MLP neurons of a small language model. Each row is named by its layer, matrix (gate and up: input weights) and neuron, and shows model dimensions 288-383. Each number is 128 + 32 x the weight over its row's rms, rounded and kept within 0 to 255. Numbers have three digits each. A neuron's up and down rows have the sign that makes its largest values positive.
A block is one neuron, or neurons of one layer that tend to fire together. Before each block is what it responds to, as a language model described it from the Wikipedia text at the highest values.

Compound and range joiners
L4.gate1475:110109107137090129154151129091145142086200180112138132140159128132155140170077097148097183107126077140174147109103125136178120132130125152170103143133128163106129043135108082251080167093127184064079105101158175123204152159137106092126163156119107125110118136119194191134125095066149100113
L4.up1475:110139199123122120101142134114106174113103176145137103129106127182106102113154118165127116145121069130192134109102142123076164079136095112082190092104151094122163104072198116115086156149130157148144135108140145089197107124144161152095157142125144075134171154157115169166117140110084073101

Hyphens joining words
L2.gate48:140163130132086146135143113064135151060130131139152108105125137128089119120072177178103084097144122187082096143175160173168127071116142112110114102150129135142152105057108146137166084131079123077120084121085220128148184136103051130159138120084102140154131125127092130118113135182139121144
L2.up48:131145130148086159134122109064149135117140129169152120120125116116105129096084151190117095107110128204057081160175165181177144057148144140096081122148094127141138083082089125121171081132070157067122070110089192109169185138141016110183147143077111148128155098120117156119126134211121135133
L2.gate368:129175114085088119121144143130198121070143090076085146148158122159114120111138065148085176123106084125067154138199111122117146081098130147166030176107096098109138130145131128137175186141139106171152168155141179146123131123210120131109126167129154085074125116104149164165167168155063097163
L2.up368:165062176102078107151135104149033115184113090101121106084091123207098114124140131147067154117087135133096115132123130163131099131164125123174063186076087070114168136125165115115052157161126142125116124114098192148155144069126075167145164118127114125115088125129168138157125151119161074138
L2.gate443:150152113083141138162142117164103125099112170160113131135122173135111102150168139058145150125137130151182162052149112204141143111145094155163153090125111119118102126110125165112112110068110098094140116153166162131101132104108106176102166127130149107155147126157103148120129039130156082171
L2.up443:132128121177103144181092116132088084120106121166145157162054126175109109119047127188106103133132104122172147139077125148096121119083118151113104102129112085097121132148025159147136091149064102138141118128114121078147109129160118115178183117072118125097069135104127145154142106093140134121
L2.gate615:142119122107089100134113118185096153128188113106138104120151103176139105092119088147087160099099126131086094144172173159189125096178110153163060202056109100147116088159153090136154199132096117145125173123126175206181158095189106150089126093106105096081119152108172108146117143132111010148
L2.up615:144119122119088102142111120173111150126177118096148100126151097173144118089133093145083170110097114109107091154169193145184131109175103129176061198039096084147133099163136085141164228143093119134132166110109170206170161108189079140076138110103135095085120146085156107157111129125102005144
L2.gate636:144207163140116095126110170156152115131116219120145185119111154138103116125170100187122156214111103066120170147187160080060178096151167138170063152077144160104114140128130118112124107150140115084154116104139146108180140130076080110133137165156159116113141120142119125187096110154109106135
L2.up636:134135134125113142077112161123135142117101226133146136047071142099124108129186095147146153196128157069156184175180181101089153142139167077118111144086180164083100145101152131121106102137120148104162153066152185110159136120142145088132139157082131118110124156122150105210146122117118112113
L2.gate762:128089136132094078203084154107140172130139162126129099131165083135123086030122132201115128140152121137189096177114127106144142105093115117159108125109138133173103083142118099139232196138069147149126162099079062157157148139118067102095084145131102080155179114112160084126127129077094079149
L2.up762:139110119137098073193094146113127115121135143157170101084181100122124099034156073198134177136154113138152114145114146139176152125111143116144045144103149146140085086190084108185210200126068117123113157117109098147162117108143067133053106163106068101125142154105191050131098148133120050124
L2.gate868:087121139135108190171057118142117147142105129129145139140143031170118090141130187165100103144181185151108099116118160155172158167154144104133136170125106155080077116090150118134123102093055122150166112148055076144125156143184095139137117100115156136107138145057183120177180171166107143184
L2.up868:090121136144110189165059125137119146135101140136127140130147026175127091150126186166089107137179176167108098118128154152170162176160150110138138163129104164071084105088143114133122095094061130158150114147061086136122176145166108131143115090120169137114144142069181118172185168157110148196
L2.gate987:100087139072127134138102100151099164184118110176145146126166113108164132102109123130105180085103134089111108138122189141150135093137082098140068102100130094168140126103160128097114156108133070076132120203104100133148183140141098082104140075153166111101147147105153133113102084187083081091
L2.up987:173142122161113144104160147190141128115122103080147121094155095148128191124056109123082123134134105171078114136168168132162199085149142147131071203125148094164093152160153133180121173105130124156125124074127155109088161104134115145144184130099093098108118118147175170152129139106108108129
L2.gate1004:136114072072073123124130137188157112128115096122128068107118081096096094167150146188114134189154110087165113161114098150068131136141071130138108174100134174123079117112111132149144149171094150100134141101116100120128121094131137097119147134127098124075152093090124122150111155092086120130
L2.up1004:115140118055071186163055142114123096139141118112143066124143065122101108084102132172110159189151164134167151206152137107105108065147108114130082164110091170129144082182130116176166126107156112133150148132144113127149063071121116153117148130139135155148129113142152166102132121106110083123
L2.gate1014:116112099159137124173082097144097128153164155101127073106243095146120139099135097148143156117089122167120120086165157154121119124165112083180088140067096128124127083155112120172150160146152156129137142143087188148195145172175152099116152051080138109152117187109106113075147101109137077141
L2.up1014:112130160166152143147104153192145116067134119098126128107041125134117090079135171155082182119066076148121095099158134154140112078160111094078040151136123089171112149142123130172105158104099128132091137158110096145139134097151176125092125145164114099062220093160107092145201125121108057112
L2.gate1126:134122138068077104154185126149234142164212105104173085117167122147120127130172107164115155091130161162174156112159188127120133106171157144197121184071153134115155142136152169152176181109131106113082155105097157105118141121175117112112179116082153172145092134124112145113134137147093134120
L2.up1126:160141059140127126102129152141057137102123095154128130136135205104134086146129100138083139124133100122130153115134137119112140132086147107119098197104111083095178089091091110135182162130117126161126156091153103166206194181126124136141110153123179111145152123128189109146107124177171112150
L2.gate1538:119130133107162120095124151149141126167124157123063091116180131151117100161086149126138174133173134195144150147121127168126208116130148121172122123097121156147077129150146154086178105157074156156105143174127074104166063167158087169116114146139140201143097138107101057148073151156144135096
L2.up1538:119200114103061135147149082166128093135108083115090101175134128085139162175073113115161132082098115044123123176133150141102210202104117102091121118150172126096107085103125166131143100186102147162118139192127101121181178122156114117202150157199128115119084132125084113153099083091145113120
L2.gate1589:105082140069102147111133078177170151084075191129090066083128077158136100068044224197147171149074128094085127149161149120029126153127123133146118144108170054143092074126174101139086139157127113105098116054098138099097136152142073181117118100114144107120139164130187124112048117120116142135
L2.up1589:119098140094111107132108048161139162153084111141168141120068106126093150151142133144082164166098150050125144049156136151111147103108122113122086171098150134151099149056127139147120147149099091096165133134101129095122068207130096136129115159110112087161124157050153117148097134106187078081
L2.gate1811:057114091166171130114051079193081106098181084102201092126179093086130159120146125185099104155124154171144112092111150055109151155080100104111166127189167122084119124225177155111110143123116110123172126090113117155149106105135105109112122137086176127111105127113125116093145176088031132129
L2.up1811:098092129136134179164093132141124196120131125113202090115155107128146126106153088112093139114207122124109150205091171116126126145074112117106100102100150171122149157140148149106073132134161077124178160104170047109122096085157109165144123140156142145101086089136137055168139145142029130176
L2.gate1937:168112118120100113126125125133092112110101119101148114104116073094100165150111105156099092125117069108144123167142166121123117112169111155206108147100109078165112103135104166131150109179111132087135148158130193091161099013138104126088153176178154089114131082080105099126108115094031081121
L2.up1937:134104135094163158117145132134075124086090095111072105133114118075102160147109079146073102139130094118103140163153154112144156093163055156138122165137106163127096131148140189191099076158152106122139170171120186119130100075159157136114139127152110082100145133116134127097135132125093089118
L2.gate2021:134152200185088165116170140091122151148095140171174180145131121156152119172136116078159107179126142163128113164121124114144138073169108117101116098166133123139075075090098164061154178169129140140117112152129098176138173107097143116102153130119154123167132116148099165128112137083078109137
L2.up2021:126162202174086167121150093100108134154107135171138175145143130143166118175133112089128105154118131168124103129121112109140133072178098146080158089182131132160094096089117159077179191173107145128137120124144094184126159094108175114096131136141137125174126098162132143129112106088108113146

Word start after opening punctuation
L2.gate1:145159185106135154151110142148173118115147118132100121092093136088183130133141132119134120149118165155104173057133073079139098131175180117106122179095139158160071077126091170072131152187120165103092094094109151174137110113123144141080157161153132148200133182097113107108093120103143185131
L2.up1:107091113092117087100146070163128129089136076103141192144157170193127142146111103058084155098079102130109107093106163103116111154090161159109129138139123077081075182166154122126135149166168148121096108119159146137092136116136183102120156153108201104132119160104138083138135118135154125094
L2.gate31:117100084133204123107087100166118220173072140114125101117133105088126163172132144143136096126162114125122100121159118148054159161092188126108102105099159117150089158090076117121108194125143097138111153131097128093147094189129127125140151081122151128101155113109083112072126084124142152102
L2.up31:099143229148121088082136142137173103157165148137126121182099082130112155103169110083116155154128130101173103164130124125122180144100116138182163071095117089117134126133156142114158187188159147100133094111115115084150099088138151154092176059139107134143142140120108153144148154117096119129
L2.gate129:125138166111143091142125149158170150125133153098136119128167132096181147155086154058173149140156100146140144167118108132144196078195155163142130143127072173133120097079112122124147112139112155151137115151118075140094117135149111143063145153135145182122140158084041088170120062113181170108
L2.up129:119088142127132126088079115132127151172148156177147142151138076107149143133109148094148111085114066226127132153144109159109147095077111113161133047135121086119107181123137186092140058133130141105089064119048161111125132082147140155091158138112092101111157143153134157092160085143150130137
L2.gate294:071112099135138140127158138110167154145114134149111136122190086121107138192103112088173131185152133169118165180136049086091147106120199155182155159073099193050141111169118125120084075165165149131142127101092047129121123134120077154156136181120171213139186124078096071173072131115148133107
L2.up294:138133128149137170114105114151124160052157182155155148095140075121103125129131103145148074148212133184098147131134096119139115075142156103128142097161145138068196116103169115186123125155137155064151120165125170143188152147088164096139101090088166183109113101137138105162108150133113141099
L2.gate903:126188123133169101101173160133126158129143190199123119102151085139158145126139103065105126138129121125106157177117102056160140153128136118147129124140196081122118120146113171195150048158176112120126092138188092119169109109109074177128078159110093131120113127140144099122093121081100112108
L2.up903:115101058098134096091137125124138119193133184198163145104109100148127175157102135153147100187177115162136137100147163072148190172117126161113090111118165184133108149095111121162168100168187111102116094133132087143170115154119125119093131183118104108109080092192133126128096095131149122140
L2.gate1142:110125120116138115096119104129111113146167128131163072096182094093145152138096106141087085154180155142135185136105131155109069118095119126125121133126146123129102173198132155041077127124121164157074080190134147140121172118135129063078126141108075098172132105131134095133096200093071119104
L2.up1142:109094130144159119103162149101189128203117131155180087110212067107142160123083086135086108117187167155141134110103118115131122107145129192179140137117176146118104147162145124124098122128151166160074110155109133139121171106114203130120089135137129088168154151143136133154105146115121128126
L2.gate1231:126103179146071107113103170111107106132165142163101103124154136099154111162144106140156153078123137084093129065187089080186142142184154118121128129163120111147062143167138156181128131093123118191109090116153088095146130082131082052125104142105126154106105126105132071115121136131084143115
L2.up1231:164090112173119097169153129120088150097172148116156141088191140180153137127102098128171170101104144150125160096126136148121126122170130175111128108131149086158084168128191150138104124137167103154081106099134141124107220102145123128112099125131097142093098119123117143127178165147159149115
L2.gate1250:096086133052136096123116137190178108140148130186121149101166169148092157134177155089212152126100148155182117120085063093139099096157095161120161086155148162153101123158134198095132154077108141153139135127146106145138101157098102140145144203090077152103141131087180167138075106137137084139
L2.up1250:125069190106140072160130167148109134130160130129139106147122176140134164220171178102188158185131134161166187118053092163200100170081172121102163185113110136132126099190098097046186169133145091131062157080159137132141092174108126143099106142093088091082107105155131182174117060101058124098
L2.gate1593:085130112138080121048173077179141193085083121076120111068144097125110115145085133065116075150106150112088187164133125147130148112135152168101133104154197157108079087190131128160137135137110152106148118147122129100153076154091125125103118177158187169115142180169038175105105148109100099116
L2.up1593:091110142146162093060147096107155104073085115124143127084159119101097077142102155112164161138113131140085157189121158129130146087164149130138141135083175111113125093138163181122174195147191133114159134140131089099137098096107093157140062122138163195114087125126117169130118090121103153062
L2.gate1655:110132167152138129111164152142179179139194075120184077169169140137119102148113161137138131124126093136101161190126146141123186142094185090147130128090119127101117147136107148115157092166122136147088124102126109157066091092121135111175119102098180217134115136097103136130075149081131136134
L2.up1655:101132099105136126142077130098123179128106141131147108112118128156183156113142110188117147129178040181065082144165155090164155165144140094143111114127152120124174141127126083124103117113159154106152112066116142113139085092126132128094125119135128122096077163140236169150104108083107145133
L2.gate1693:112141155100140131185058125147202130121153110094086140143191136182100130173131144112170158113145142160062134162082138083176153132169113140173134112150114161053121087087173123106127134105081107153122173105123128120164141133106105145104099079161150168084142136117069094131128064109086074120
L2.up1693:091090126149179126127111115151127090161137126117116123155143143096137081183152149161142117156104148177149119121126180163084143079116118142162078124129108116141088149101116108081108123123136124086159147119110120072103163146125134132103213080071144123182163145149127109131210189143167088082
L2.gate1736:163157159139144117121119137185165111170150066139139127108145139092082178167065134129150170162110130134105105111134123146134230129136135124145111162064107127112142120056133135111078089121113175131107174120188176133200088077155128143086137126115152133128104126029054108117082140119137168106
L2.up1736:083141113081015144136128155173111134093139140146147133087110065143102147140137085077129153105121152066179163120167156134127127154117139143199141094109122126092157155154114120093092143137164150094146145190089147128085143141160104130125137158108049135200196076142159092128152174146139124128
L2.gate1819:188103094142148125115140130162124162140104138159147110148121099160144135106069146115113122146150133146143104180101121098176084205110139120101139112173177172037131084128124135140084128153137182137101159152126172161156118132126096161135094139136095128119111164134087115109131163096160119088
L2.up1819:116099081170134122165134098157128130110142170151114146166129177145087137138125111157118120122025134060165179162102126109140181085144081165208090155157129164086107173126141131155119124103138156096050106118194177136159178105148138159125110162166123077175097137156106212080165123103139117148
L2.gate1933:131126121103114147110167196187172107155132075089133124136121129083131141111161184153151162125098126186130146093124123145129164127137196108164139099159118131073092177147151159101117135126139098141126100106133162132143089163135117122116135149129111136085189123070096111156096195123196157139
L2.up1933:154148092146122105127152150158123111140140144144095166202180158117102122128120147089114075138150150182138091066147075150150109184141230175172128183117112170092107150127123119116109146119152134103149105102104133161157100112094094131174154126162155100113089128085114094124121132118130147126
L2.gate2025:195188160171107152088130109143197142132170084110168121136082144120096181136175171135143184087107094146107112138087162185145161082157208157121129129151137095145161091135126166073193127162115129137154165159198096101129095125144096126136113165095067057140110165134038128148201126183103095154
L2.up2025:154206188163101090130138094145157138125155075123097132070130147110105120120130160150151126117171113106156114135155140140101123065156179159182128148164115128127145046169141147071200130174073114080164167199167144124140108116106123128130049129106123090184094117153090126065154096209112130124
L2.gate2185:076137166132129115119177133098174099139147131039113103151123090169124116122130114117114166091122166208098156144130110089143112078064154142128153113096083122134151171145111153063138109170148144119152092075104140158110115134145092118117120155163133176100156131169103048131130114170100128149
L2.up2185:116150078129155107072140154141196084169134171114140079121202065094081133130090114090160142162191152149139129188172121139090184154148128071148144167108114227166133134106131160124124137143172143100125135164167141151112135099151101113164148124111137186133165173052036081139105134125140164165

Separator commas in lists
L2.gate83:168109132113114077113129150085208131153143132129099145046120117127104128072150078074113104080166080106134091172085143095106136109137078203125163125090120155183155152113066110129134166134090164163172172115166157083107154138186151051150080066129099118095111137080119141096117115139078136084
L2.up83:134130119120166147119170140062175147164083173054135126080110099082114140080136043099094105118190115114162127186129134071106122100056089170131161125126187153164122171112097065118120201116116094137100155066180139097097191085137102092126081077134128139118096141091174163122149150138077118079
L2.gate180:136165160079091164157111183127177132109090098126154123112128134140162114132050149140112083188081105113081144156125120132098154164144125067152133096126133188159176046144110107101115178178107115155178072116153106120132131116111092135123124084126126178138176180169090127108190188120093136079
L2.up180:190137151095128057102121193123138090116137132103043068104145156127154116079059069108148144156168157098054147105146153082128123129120125083195158143134153206129116091133093137100073180139119164184180077093174108144058146125142190070140116117141169143136092182132132150127131136147103122114
L2.gate215:139169204156085123116170139079207151123196128105143136104178099112115057124113113137137117122102121128082127142147118147135152139102168118126131101127115172147083179158128109088144143175109194160170097101146108122075118130144000111125144113125090131080110191081103145107119123130086094080
L2.up215:129146116056122156060106158074178124103146143100121175104147063122125094102194126197167132126148131052117223086164123116213142150085056132076159100097089168113084178183117099116172151094090122138101147097061093157188116149091123112150123124167124168114106142104152069101130135166142128138
L2.gate716:147165138130094169121165204108165123150101117119115153104145130155133038167125123148103121130077133120094115083119154101154099104123125131128141139151185151179069096145115173151102094192081109094131116124090127060097143086148080110164137153162185088107175127053105168170132129151186114140
L2.up716:148128110088137126027192139119109140134161100105139112127106168123135113077210072148146136152115170103089150144113094112157141134166128131205124161093124117148143096128153152132113162117104185154128105062120125147144130169125117102168151142112167116102093132113182173137104121098125061084
L2.gate747:116192134121169106133134164200153102048105155109095102195110101158123098094137165123127074136152087094113028187108093116105130125200103112123114125122104121084149092098075062143122151169069158191115131163086104174147165131165124158114091080141102130146093126104076102143127159143082137137
L2.up747:210140109158121106113107135141099110083150166109079157133130135096136096122089115166149131164107124121144075178105129137124101141154114063153117110131139152131123144125157132073166171175137142159132177149166133126079152095116098133104097089130098135158132187141095145122160151114156112048
L2.gate832:162131114125137068155121132138159092140161141109085141113147132105097196151147086105104145141124118148093149142122101114098143122144056106171118140080143099082190149130116159149111148183038094118167218151146131116147130155133077131144147159118100144089128117038082100109108112131111152113
L2.up832:178115171148075092107107106123150090067098132084079061069113118062135088160114133105103109085087078093105192187085081142166093121133120132137121104110153115109170141104101133185097149142141150129118151132157132113181160163103088140128140098117149101081129144091120097130121085094077093080
L2.gate971:146080186117134097075124120208110109121158158155145187164074157163100091169146117162160133117139158154106089096184118119107139129125131127103147145064159120170120146125151116145110156128104150195073126087075117112176111161150129169142132112163115097092184132110100104111124098047149090103
L2.up971:119148163124066127104099141101175101122121102087124122146127138137100123115120100135105110114122157173137120133108128124152118133126110079133133154104112115148183149128115116114163150165084171103149109178048167077157074128126166098117093125226130131113156146132091147089161154163154136133
L2.gate982:099134134145150144099142108157095155117103127150143118085108091130141151120139084110099104143132089088116091146196175093139084090110196132107121139086113086130117069141102157114094080163139142092122111086137112106122157181199101179182206103158189093115126165138179129133167075130165148098
L2.up982:176055104099112177119105140118116097217111132093180113042145081139069099159094111132133120141099116103198089125127144131137091163102131121131105124124096135145153124137127156150171150138105128089122073134124130175147100118126129095157140135110064144080121153120145161120145183094092133115
L2.gate1092:126118114089122115111108087156100150158125128081053134051101064114120094156124164149131171151130170211146178193113119123150116148096179139099168153085130163113142145119091120140111100123158122125133138135105129087117176088125126064163152130083179129139118137128167129161186108169118067096
L2.up1092:094131104151103164092148098105035122113128161131124126124091060092166099165123117128113162153111151121105125139089120115068100135118082117159164120150119187086146099169200092125175092138146183148135154104096111089124181089051097115134129173076113152078137097157142120099107184097091135096
L2.gate1443:140112158155089089114146089132141127090091164112172163101133088134171147117112095128092155087165140113180159134148090140115149100098073098158164141155106140112178161106172099175174147161144196119124111157157109105125165148196110160105153147118171094173083164130160092125162146086169146130
L2.up1443:132082225140141136110144087125140118135128150094118124113153176208110147111087154140183110067127115131112096134118133121123127082166109072122155132128157152149174170138092176152131121167104116115100146135178162103106095140198117130148150159103115139125145210122083085109160067111149136137
L2.gate1526:098151083072065139187150146122167138106123126118150142131171084152112146086088070082141144142127190153111124207140078127118127121132142101150077155095140123156149108120108129181148150177059102112158064154167094123158137124162102163143120102135173114120159147114083108091134121135080172169
L2.up1526:171072131055094147121156152099136069146168115130106133136135143150082123114117108116128138153170172164070118165094146133153116081087174134162113116115129179121150099149139110129142184061127114157127089066152117112143089174137140119145145045119149130084073102141154104115156138143061120041
L2.gate1574:129096127089135130136075151185141204131124140102160047091122108173161150090100181122172136141106106136094089113112095108173113116176077171141124056094057077188109063035109137144147165116148160114151157169127078188166096115125086107115166110107173124091171119157135164158153127132187109094
L2.up1574:129100160110091168124107120123126125122147149196127093122113080130059131117112162109130198109093161095067109135151099121111126114141133164129120078111114109138131088064094204169115172122119089098126161133086119124170149148141104153142183101112150151110183153161110100141125141095142133088
L2.gate1630:131139148115152155062126103150114189110180099103147081092111095146179165138092155142109115160121142200107143147095124119069064104121171133166130136139140119079160059146102133094139094146143145184115162112118145104113143134139148112090146121125090179167129111128149128059110090123095089152
L2.up1630:122116151133155149066127102127128171116186091118153073140163088128152121121115157114110116147101129180122144116094098116073082120131182187160110128148146135059164078140094144090163088155135137151152176094122151097115127123135173132111145126131077164164134117141169123062131099119095089145
L2.gate1646:156105153078114062143150139118125108121089138128130088108135120092192148081074128133135077117121116148129127162090142150150089115114086092170158146121139102182137067123166143118166144192157167138114151096169177089116130153142179152132153118145126150166086173134148159145143107140062087087
L2.up1646:148151165130113117135157133103091075106104134178142175125072081092159146057058151146099142108096155113081183139113125148105130119114098116149169178098136130101169135078165097182185105221187185145146123133180149143075140118186094138091140097126167159134102154164141170152142113114096130151
L2.gate1649:153184147100098164127140091186077143131108115077131137069121152144166080147076187091163057145110099165163123153084113138115109135184120090139109118139104173121090118067140136073194135162108195184119095063090113122114093183127096139120122091113129117094130136111120104152135131121100099150
L2.up1649:077155163193106136145144128123154145220126169115125177081078157139152094126061162142121100157194105142111142122146110141154135103146104130169184167104137140147090140139161112175161156129142126162147148137177131166091092150077116063152120111124136178137114126091122111116143126136097115173
L2.gate1970:193185090133081172131091118082188122140064155137130159109124149139122107110097066122128108130129140091143161104092160105164137162068139113186170090140153069190106156129133094078136117162114153122150108192103126096108108163172164034160171117153139165155077182102107134128092140154122111133
L2.up1970:200138119084078129108184126119143135098167079126176111070119137125086130084083180169173142135147149156128177123106148164156101073102143106114103110119177171157097126179176138175109110164114164114131129092129144126115153161139144093082137063116072152086147171097118181123064153143131094132

Hyphens and mid-number tokens
L3.gate87:104179133102182066155119137164179115155135158090158127205125113153112105099159130167135148104207116107155141112162212174098141151112138176126192104045102082120114146103109126109116144128098095129139107098106102136150203129133105125151157134090089136112108108128149102111168127145079119129
L3.up87:130134122118193060118107133069195125130168138098142165135155176146147110118159109209144145157164107177159102136122106117103118070123166152116180108135162134080116095114097125145100145119135144085119153131166158138103148141168132073089135112095095100147155135129165081143160131108053100130
L3.gate1255:110135105085091083119145127166158146077183107127109097151134104170150092071119092121055189107097098147128066132147183147131174096149142126192092218092136098142145118151183122162127216120120149139091152079116167200189181119187122109091162116127091136122143140101138131193130121120100070161
L3.up1255:126122133091133097123160123192210161084221120138126123119108135167129083099113096113070133084113107198140068119163141125147185122150143103191123201064152105099133090144194116135109155111130156137098176058132211199160187126203165115069154138126091103100127145076141111196136125134115072183
L3.gate1890:168150109094179139104168129199189156121191083052136125131132157120107143126150054116110131119162107142105073158172152143168131080157116170111117229106105159097169140154178111218078097142186151111143150126142146188139124129162139133087108101107103090083167121155178078172161159124119064205
L3.up1890:119113136116083154126144100157080163146120097112107088159135106222173119095099111151062146116145104096124105077136141150134112142146120108205088182074064108098107118141185129132170222141125078120110160119109118172201150109195044156083125096182145117105150142089133175193141139132099069089
L3.gate2037:169118124133072186164085137137071176123096149101110150148165156130104108203068055063127158128086090157154098120146170128176088137153090134143120197123110128136136144065126122162145107067135119152093077083104165125100194099088087099158141146120131121148120176146074119155170126088167079174
L3.up2037:173160181103142080159162117158145118163087172141139108075156173161101139124126101095176135043122159098120096083183100119143149119081139153094122128172135108099116076103138160111114128124067101168142176148152109087165120162121137103112110121116177101132078087171114084122122113159126151115

Place-name hierarchy separators
L4.gate1797:114135098175161086111054157105141112139149145143151102197163125142133103165162104088082083150074172167117146080160124193153153178158143102181105058135112103180194139112095159158120112183148101138111090188144152158152116097142108163138158107144144138091155135091103126165114146187169078100
L4.up1797:120131137187154124114130129123137132143163115190128141165115123103129151094115100116107096151122140116058171139134147156157160153121175120091124136101138134123126145163137139170043089139092158178144127124184126165186144087112088113152114039077181162080111097201147159101096153153127128110